MLP neurons of a small language model. Each row is named by its layer, matrix (up: input weights; down: output weights) and neuron, and shows model dimensions 672-735. Each number is 200 + 40 x the weight over its row's rms, rounded and kept within 0 to 999.
Before each neuron's rows, "fires on" lists the tokens most often at its 100 highest values on Wikipedia text that the model never trained on.

fires on: "ib", "it", "ad", "op", "ip", " Cong"
L3.up1011,243,187,207,155,130,159,165,213,209,120,233,167,172,300,194,153,167,278,216,279,92,234,141,190,149,206,146,245,240,175,188,176,196,259,179,190,236,195,232,259,257,233,216,182,222,158,199,208,212,158,230,263,159,169,181,181,262,269,168,153,169,213,109,131
L3.down1011,131,198,230,137,135,172,262,199,179,243,231,197,202,186,231,170,163,232,234,196,216,234,272,213,170,236,116,150,223,181,201,169,159,170,231,233,162,205,287,190,215,267,245,170,248,191,254,135,235,139,181,168,218,173,199,186,212,242,225,181,155,250,120,302

fires on: "ig", "y", " young"
L3.up1113,203,209,220,219,121,235,164,185,267,108,85,194,217,145,165,196,189,223,232,146,194,116,184,184,229,200,112,229,230,201,229,249,212,177,241,197,198,209,176,144,75,209,205,190,141,216,187,226,230,254,214,231,234,189,185,221,179,265,192,238,231,230,244,182
L3.down1113,193,231,175,266,224,111,159,203,210,172,193,214,180,203,275,315,205,183,225,235,204,185,229,243,198,180,173,195,205,281,222,201,210,228,232,211,261,230,189,247,132,71,170,146,169,240,223,131,263,240,237,234,256,256,204,212,163,191,229,132,227,165,224,237

fires on: "2", "ear", "ass", " Votes", "as", "bit"
L3.up807,248,252,191,193,197,193,190,198,261,217,184,192,216,214,196,214,213,260,208,288,182,240,207,196,320,202,216,217,199,247,124,172,201,161,200,201,170,197,242,206,180,172,150,179,167,202,194,178,210,219,188,86,244,259,232,158,195,188,163,181,193,214,177,212
L3.down807,228,154,242,260,241,276,105,208,127,134,273,251,179,228,160,194,258,198,233,182,239,270,209,211,219,214,190,226,223,186,188,206,190,168,139,154,215,200,276,181,189,217,271,175,211,169,237,251,177,183,181,175,225,203,183,115,234,117,259,178,182,257,260,171

fires on: " Ch", "ch", " ch", "Ch"
L3.up152,166,193,200,250,209,229,191,121,242,138,195,215,208,229,241,165,194,209,150,257,200,242,199,158,270,172,189,164,168,255,212,140,297,239,216,126,195,147,188,198,156,200,178,186,205,207,288,209,247,163,203,197,181,278,154,131,179,235,114,140,140,153,175,169
L3.down152,252,182,188,196,178,219,236,200,213,195,197,236,236,148,262,140,220,182,255,213,191,203,266,196,143,179,216,120,179,240,179,222,225,211,211,193,155,159,144,187,194,218,126,222,221,149,212,215,203,206,216,245,166,200,220,157,254,230,174,177,240,241,268,171

fires on: "s", " (", "en", "3", " |"
L3.up88,189,202,265,208,178,199,161,197,193,213,248,250,208,168,195,190,179,233,227,224,232,196,205,229,172,247,164,251,273,228,236,155,191,201,203,215,192,223,176,139,159,205,164,233,159,178,155,201,212,202,232,240,216,202,189,147,175,231,182,201,214,232,163,271
L3.down88,176,217,233,194,157,179,220,188,190,145,258,238,282,233,257,191,233,143,206,257,222,209,230,154,208,193,167,180,151,165,174,259,213,275,235,196,274,194,200,189,226,216,194,185,224,204,183,222,145,180,293,134,211,185,161,205,233,239,271,156,202,287,176,244

fires on: "v", " V", " dev", " v", "V", " special"
L3.up2865,130,224,219,236,257,236,235,199,158,217,263,182,156,227,199,177,238,216,153,213,218,226,204,129,234,220,173,238,195,136,237,166,228,220,212,300,197,202,192,259,283,190,177,338,199,246,210,218,234,281,196,194,153,191,226,264,213,238,199,251,141,221,195,251
L3.down2865,169,201,239,164,141,206,127,176,214,183,187,200,197,246,234,193,276,243,234,209,204,235,218,221,177,231,293,189,196,173,245,284,185,226,304,199,249,250,202,230,255,112,190,191,228,232,214,163,147,259,238,190,193,178,205,210,235,121,243,138,225,285,186,227

fires on: "ad", " and", "ip", "b", " June", "c"
L3.up2233,215,239,229,171,166,189,210,184,183,245,236,157,156,193,143,173,183,144,233,131,165,242,234,142,202,260,106,247,122,178,141,228,294,243,163,204,161,147,162,184,128,227,247,234,224,160,151,142,330,200,155,196,248,192,203,201,177,256,163,132,208,240,147,198
L3.down2233,149,131,246,168,177,171,247,185,173,203,174,244,120,231,197,238,271,229,160,210,244,242,145,171,217,238,164,204,211,205,234,177,175,161,163,219,209,162,195,189,215,220,181,183,191,178,210,169,195,194,192,216,185,99,189,152,205,177,163,234,164,160,209,270

fires on: " con", " Con", "Con", " tor", " result", " Den"
L3.up741,131,204,152,193,213,225,287,256,107,261,237,147,178,212,144,209,245,162,183,201,209,147,229,231,234,208,237,159,232,205,251,191,219,205,183,183,246,249,127,134,240,241,212,209,226,125,229,214,208,234,226,158,154,293,144,200,181,217,200,188,205,166,217,216
L3.down741,189,209,182,206,191,109,217,184,215,172,197,161,213,227,222,118,263,219,215,185,184,212,209,233,225,241,174,214,168,202,253,190,141,263,231,192,212,177,274,257,207,169,184,155,176,177,222,191,109,227,167,189,209,159,162,203,214,210,185,213,268,235,225,221

fires on: " and", " or", " And", "And", "us", "and"
L3.up978,139,180,252,197,197,212,252,218,220,244,114,210,229,182,180,238,205,248,191,156,229,187,196,110,318,155,177,238,201,283,163,121,249,182,253,157,205,234,239,264,196,287,213,174,231,129,193,132,269,179,186,194,290,184,177,174,179,259,219,171,200,290,194,224
L3.down978,247,144,235,234,143,161,96,233,233,137,168,197,163,197,250,169,226,239,206,197,169,237,200,247,78,176,200,166,155,181,189,242,242,175,144,233,210,235,203,176,221,198,265,264,184,205,225,166,239,176,152,143,172,227,167,321,212,330,185,172,202,182,186,213

fires on: "W", "w", "-w", "ow", " Am"
L3.up2048,190,206,161,177,165,212,199,185,186,177,160,220,152,249,252,241,173,207,154,162,195,169,245,194,223,214,150,244,226,153,216,119,169,236,219,232,264,150,203,227,224,180,185,217,203,122,198,130,201,180,181,201,247,134,279,160,169,186,176,243,195,187,135,146
L3.down2048,172,243,223,218,147,196,260,211,212,167,294,282,186,132,205,205,171,191,199,199,213,147,210,174,292,128,237,176,155,204,213,184,178,147,200,220,210,197,219,197,255,185,156,227,151,253,219,256,285,135,212,167,207,205,270,188,253,165,230,242,217,236,185,218

fires on: " |", "'s", "World"
L3.up1914,214,212,275,228,193,191,152,245,202,137,201,270,159,170,178,199,252,253,275,180,197,211,164,295,167,207,218,196,210,296,228,201,183,221,178,245,197,237,217,220,216,220,220,93,173,199,169,198,215,224,177,148,229,202,170,171,195,281,175,223,282,160,135,235
L3.down1914,168,216,250,187,227,241,167,215,172,216,208,236,188,177,140,174,282,132,203,267,166,186,264,184,247,185,208,151,214,215,198,231,202,224,247,254,201,169,211,196,176,183,242,176,206,222,185,204,182,150,233,144,164,266,115,244,236,203,197,181,175,203,216,217

fires on: " of", " de", " ", ",", " De", "ib"
L3.up2975,209,203,153,203,190,197,150,188,183,104,184,125,159,190,230,208,128,145,298,216,225,234,179,180,253,216,241,182,151,130,168,218,225,209,96,190,174,156,186,185,168,177,167,225,192,152,261,217,190,163,179,238,251,202,166,237,174,199,132,182,187,213,142,234
L3.down2975,191,215,233,164,237,228,199,183,141,172,181,203,155,157,226,239,168,167,163,192,125,182,212,207,228,148,204,185,257,217,226,213,169,215,202,185,184,144,182,224,229,261,235,180,171,213,172,138,237,170,139,186,226,239,193,155,197,156,250,185,184,212,260,155

fires on: "0", "ary", "t", "y", "4"
L3.up765,161,159,233,264,187,188,159,164,156,182,193,221,280,209,203,150,136,172,225,226,249,174,223,204,184,134,177,237,183,166,219,275,239,193,199,235,170,282,272,142,143,194,125,158,137,232,137,166,198,237,173,272,219,186,201,221,194,261,264,216,107,218,243,148
L3.down765,265,196,232,285,210,207,215,164,266,145,215,258,217,227,219,222,229,204,207,271,239,225,205,140,170,261,207,174,146,183,174,211,190,202,214,248,170,160,159,275,263,219,250,194,148,201,173,238,232,202,212,194,182,172,248,194,289,280,285,139,252,191,201,238

fires on: " or", " than", "and", " /", "-A"
L3.up2862,159,196,214,113,261,181,173,252,137,183,192,252,182,170,164,235,174,177,259,179,190,159,194,203,228,182,231,115,222,199,184,202,206,171,177,180,210,199,248,223,140,231,198,153,184,244,231,215,261,197,165,180,147,216,283,175,229,194,281,240,179,153,132,209
L3.down2862,221,208,250,253,147,197,177,167,186,229,214,156,151,229,288,171,200,210,160,169,150,185,182,183,168,273,227,225,137,204,226,283,192,236,166,215,156,150,209,200,240,207,234,214,285,221,253,177,227,165,178,241,134,170,167,231,183,264,224,195,238,219,224,169

fires on: "up", "le", "al", "re", "uk", "ud"
L3.up2227,218,173,158,235,234,204,173,220,186,255,185,202,225,237,212,220,63,112,232,183,174,210,218,187,222,200,98,198,284,157,224,178,281,183,207,235,191,239,149,189,194,209,183,222,209,189,229,180,253,279,173,222,273,228,242,188,222,230,170,262,291,213,282,211
L3.down2227,240,244,187,176,191,237,187,88,224,197,300,205,85,220,222,154,178,230,194,170,222,118,123,171,248,203,183,229,255,227,167,216,166,280,152,161,186,190,195,177,225,159,174,211,227,215,219,197,258,219,248,204,184,241,189,240,192,162,231,202,201,154,208,202

fires on: ",", "|", "."
L3.up1937,262,221,217,224,195,267,127,191,156,157,207,198,264,202,231,167,233,150,207,197,174,197,178,223,169,183,173,250,244,199,246,208,150,191,131,175,185,228,191,187,208,203,163,195,166,190,117,230,219,184,197,177,213,194,207,260,177,220,190,196,183,167,231,206
L3.down1937,183,183,129,196,182,206,239,222,155,219,166,180,197,261,209,284,273,237,199,257,160,156,197,186,275,206,226,210,180,241,137,211,181,223,179,184,229,256,151,206,190,203,304,213,198,263,243,168,209,248,236,266,194,219,159,173,175,146,204,170,222,189,240,232

fires on: " Republican", " Candidate", " v", " professional", " older"
L3.up938,237,236,223,223,186,238,171,237,174,175,165,123,287,255,238,191,217,191,217,209,160,212,210,190,191,203,175,195,221,174,155,128,212,177,176,233,169,253,237,203,197,193,209,159,338,164,148,284,209,260,244,278,272,191,183,273,259,195,175,176,221,169,194,144
L3.down938,203,197,233,119,156,232,124,190,188,180,204,216,221,161,209,168,167,257,192,201,174,217,154,207,198,180,199,246,181,175,220,208,253,233,209,185,247,190,209,274,203,168,188,231,164,221,166,158,127,150,217,195,212,232,114,231,250,186,198,237,249,139,274,234

fires on: " ", "is", ")", " to", "ut"
L3.up1120,244,264,242,155,160,181,142,203,224,262,196,234,233,150,219,206,172,213,234,224,178,171,222,138,215,192,90,245,219,195,185,192,176,206,183,191,173,213,162,128,204,153,249,174,231,163,259,178,233,225,205,189,211,220,267,212,195,209,198,193,220,261,262,182
L3.down1120,173,226,165,192,184,266,221,138,234,242,141,209,198,203,289,171,203,208,205,275,283,188,235,117,215,218,240,239,202,193,169,228,155,230,162,200,201,196,268,204,174,196,214,206,197,220,223,143,169,139,259,242,219,147,197,270,196,167,212,306,215,146,236,138

fires on: "v", " V", "orm", "avier", " Russell", "iv"
L3.up2498,183,251,239,255,243,155,193,258,74,173,160,144,182,193,405,219,203,141,177,243,160,207,219,235,187,201,175,267,280,242,263,210,184,186,170,193,174,216,162,259,201,242,215,239,206,212,175,138,214,176,191,181,196,247,218,255,169,153,170,190,162,251,160,262
L3.down2498,197,138,172,169,237,245,235,209,225,148,168,217,160,229,198,218,220,217,245,139,154,275,196,259,162,273,199,184,250,188,221,258,223,140,218,162,201,196,151,181,223,159,178,182,225,234,199,163,243,266,240,218,205,230,151,207,190,158,178,150,277,184,174,167

fires on: "b", "op", " Turnout", "an", "is"
L3.up1610,240,261,226,160,198,189,236,223,184,245,153,230,182,149,144,149,164,143,259,292,179,153,156,224,261,212,147,268,156,226,217,172,227,171,246,231,195,206,159,281,123,228,219,183,179,194,138,269,273,223,197,234,200,145,160,214,186,191,208,214,101,223,273,230
L3.down1610,260,194,187,146,206,228,163,240,170,188,230,201,181,137,200,142,187,245,200,201,207,208,210,220,224,162,228,231,152,268,175,143,173,218,184,231,215,188,212,161,181,204,230,217,147,174,195,231,241,233,117,218,159,180,263,232,206,215,215,217,115,104,186,188

fires on: " by", " B", " in", " de", " Bar"
L3.up1843,199,215,292,186,187,265,203,229,146,176,196,109,193,191,188,219,223,133,201,179,236,220,209,207,201,244,220,166,150,209,174,215,207,171,164,207,150,169,207,176,214,171,184,143,146,290,149,233,235,213,215,255,260,163,178,240,184,161,205,185,191,170,188,216
L3.down1843,200,194,212,130,172,168,129,209,235,236,216,179,186,255,187,169,252,302,165,180,217,203,179,132,251,221,146,165,192,251,199,170,169,143,259,234,180,233,212,200,212,288,129,188,271,211,204,167,171,214,201,192,126,239,249,213,194,214,188,188,204,260,144,164